Part of a small language model's weights: 9.99M parameters, 6688 steps.
MLP neurons of a small language model. Each row is named by its layer, matrix (up: input weights; down: output weights) and neuron, and shows model dimensions 64-159. Each number is 500 + 50 x the weight over its row's rms, rounded and kept within 0 to 999. Numbers have three digits each.
Before each neuron's rows, "fires after" lists the tokens most often just before its 100 highest values on Wikipedia text that the model never trained on.

fires after: " S", "S", " (", "s", " C"
L2.up147:503459554423501550500513503492562507487450594485567547501512363450485499500524473438506559498498505521511503439541475467590487586513500584493518515518533504518586411475552584583414576545478512437452519478400492430494511528489554441424558452560554467494631561412446505545482571537485452530
L2.down147:538618587598465602541470490563460572525574373466509402543523522539622463458518502483483586475486507502556463487510457467530536478509413464498483412508492542431446510549550508471430507487508507550519435499574562496508527518440517540523427447456570530524438425473567455512520494478468508492

fires after: " Y", "A", " Z", "S", " Cy", " sup"
L2.up902:570517491551581471560425526404581567508487463497527477498400466555548518550437500427524590476537502463515582484407497477436487467452505469575517497446465451460509588511485549505395460556562445553474431546380555479538479509561628519578509549594508460485430554506454501533540426449491518599
L2.down902:468566462536525599533564594627502459546422509405618487553481508527490561517483484514504469400599385462508546503517497494461472462508548488460524515499566520534499553464542528548471542457431497477563445557555492458424551523478427416589448527479450571572579501540564549483526523537472488485

fires after: " (", " \"", "/", "/s", " H", "k"
L2.up47:568462648473502477491487401433466478542474440405489395533544460410524499451420568456519491485479380450587433472463407510471410460392586561512502595518521502457544538506557494505543416455497504456563531578495547502536562481404472531508472511542502495473575558527433550515548546517460515598
L2.down47:496458543545543508457550568494445483462471462523561430539460494578498561463550581486517404447445613455488540464480477493489514478465638539488472525588505573425464546540545507505478483501587463449504486537533403466516669541412475471507461499480478476585515505504529506428525541476477443508

fires after: " D", " d", "D"
L2.up12:540526531489569529512510481519509463509523538411532506490504509632553541561468469539449542483519524454488583547428482471416454489474485535598604492498544525447497450585539591562560442464561486518510432503450570476586577392517513474451460526489527542517520441500524505420450502458453555544
L2.down12:510462450478488550476523494546458570513483621502549485560429542449499587574537507525485399463499458487491390491432525440525569511491424560494484493556467498524550531557468495493414541479554514623510467539665491429530477446573433476456555534561447586543541522517490548509472416392479430517

fires after: ".", "9", "0", "1"
L6.up651:492442475520501509463453478459554461508497505564591545480504529467602458455554458538461562521534454466511527630451558517421556392459461489514449540578470588479515433429499505562469445507506424530454407491506508434659454423524497451498464497516669504479540574546592518513429490486504553463
L6.down651:501487487511444516444529509410449459474501518460478551544493535512473440552510433486529481566454419505468515533519437535532467521447498520568556509511481558416584574477498511486460469510488519425438449593437429558549489550480512551450550590521487394533473470451628453487579447419425544504

fires after: "1", " ", "0"
L6.up736:465545522461544496503541529536508471537474579458544434527538547504482467463453526605496501508579442500510442555490475500381538488507587474466393503538526593471452424513495518559524449549441451548432541477461437490520512569409540473499563496453488475493478415473612370473521423545516543578
L6.down736:564502428467470503396547558465479506534626407426427585514477532372501491541524525521509475509485492477487505493509520560554562408561526544512451568477439571486581503573501503504522472515468382502479516554431478496436574526500467452591432542444482570464484464543608468533547426425527486476

fires after: "-", "|", " Gold", " d", " World"
L2.up231:472399524471486537533477569514596455448433536411489475433528564516569427529438487509621486481519507426529509450532461440531500450515487538462460472581427528525536625616464499445472470526495492540534575563429479516462478482461534479459523540508361508562556419502566488475420565448571438569
L2.down231:551510581415471577532408447583549459487408525517492522483514522567567564527482511553618517487446512418547493470497419411444500498507497579497496492481480601532557530476500427544455479495489450556411518519476490444446420486454527497549580575488419489508525442482583502434467489489463425488

fires after: " N", "|", "-", " n", "N", " I"
L2.up41:554449584468480387455427491449516465440443452502479481468412461488512506550429525419562475476494500564453547572458595534508425555469453495553470468572501589517410555443486529529446405546427497660524498554491372521472511541504430529515556488454545573594531495555499504553564562524482535528
L2.down41:576472391519488600584563412576449586608579525462597516531514526540518504479607512563578600494605470520522482500511450465443637486454527514493477553514479427524525515516487476436582604488493566507454490481615536503553536435521441535452438403515530449490543450492483548464492498491440439452

fires after: "-", " (", "S"
L2.up366:509408559541590505510404453507538520464520497420601427478499545499508506477436501442517467444491370519524563425436507420488502494473451494546454583507540524510462564418517487541471454559474449488538544569488417527439434483480546461410525445489395437537559581464414545506529527477465529593
L2.down366:529538569587468498531560493556543504529508496439463474503466459512531493494576470458483479479577463510523520466524507485518458404466521547513538575463571583544468354455463453472542569556397465569519499515516596429419535436512500505492504533416561612584476620556498603481529484493471542385

fires after: " Re", " Te", " pol", " e", " sp", " d"
L2.up956:431405611477581463523555433544513421492503584625538503489515489650517512473522483534529445515462518443466523471444487479471472544495464433532561467464507529451412450546540508508545457546518553436489442483493532498451487594503461535463448465492598525586549507519405517487518496544553499503
L2.down956:450523544464451563460497458477565616455599504485434528578451513457488472516513496525533463500528416435570483523468453501480563495492453515433504504480526499528515546506520510458482477411646548465453575480523514425438516447474415572500476536557462576456410480617425531556493464452533523432

fires after: "1", "5", "3", "9", "8", "el"
L2.up992:484489473527446474550522482585448517419448503555479440428538500444569599583556556491584535418461579482536452574422529476446514495496545581526517533455603564427533514505450465561496417435465520516428566530503456536519460431474599568486468485418552490441517551500480500565512476455505596476
L2.down992:489515566458455603467546468542504624498544429454485602546440500571443491453540461536526536550500433471524548517568451408482538445379544520454537566468421469470492598491521479432491533566463508489467579510539498435457654555435430546454517459507580516446441469499432481537519525482519411510

fires after: "0", " ", "9", "8", "6", "1"
L2.up706:453411546460479626495487438522538613474470552474522477442587499506570503457424434431458502397499438512516511491523400494455554498475504538509463419439485564506488357430604598445547477432539556503511596470632470421565481460479471534461429392471545566440475509497511404477591481474486534449
L2.down706:491575503544546408518441467474502452510550371488492562624414536433433515569571501533544502572500502516516487558475484511520505514474531564512566467530487439452634597501407481506340407529477543480523503526483500533512622537524498489565539533491458401527514502553461544423462533481518380469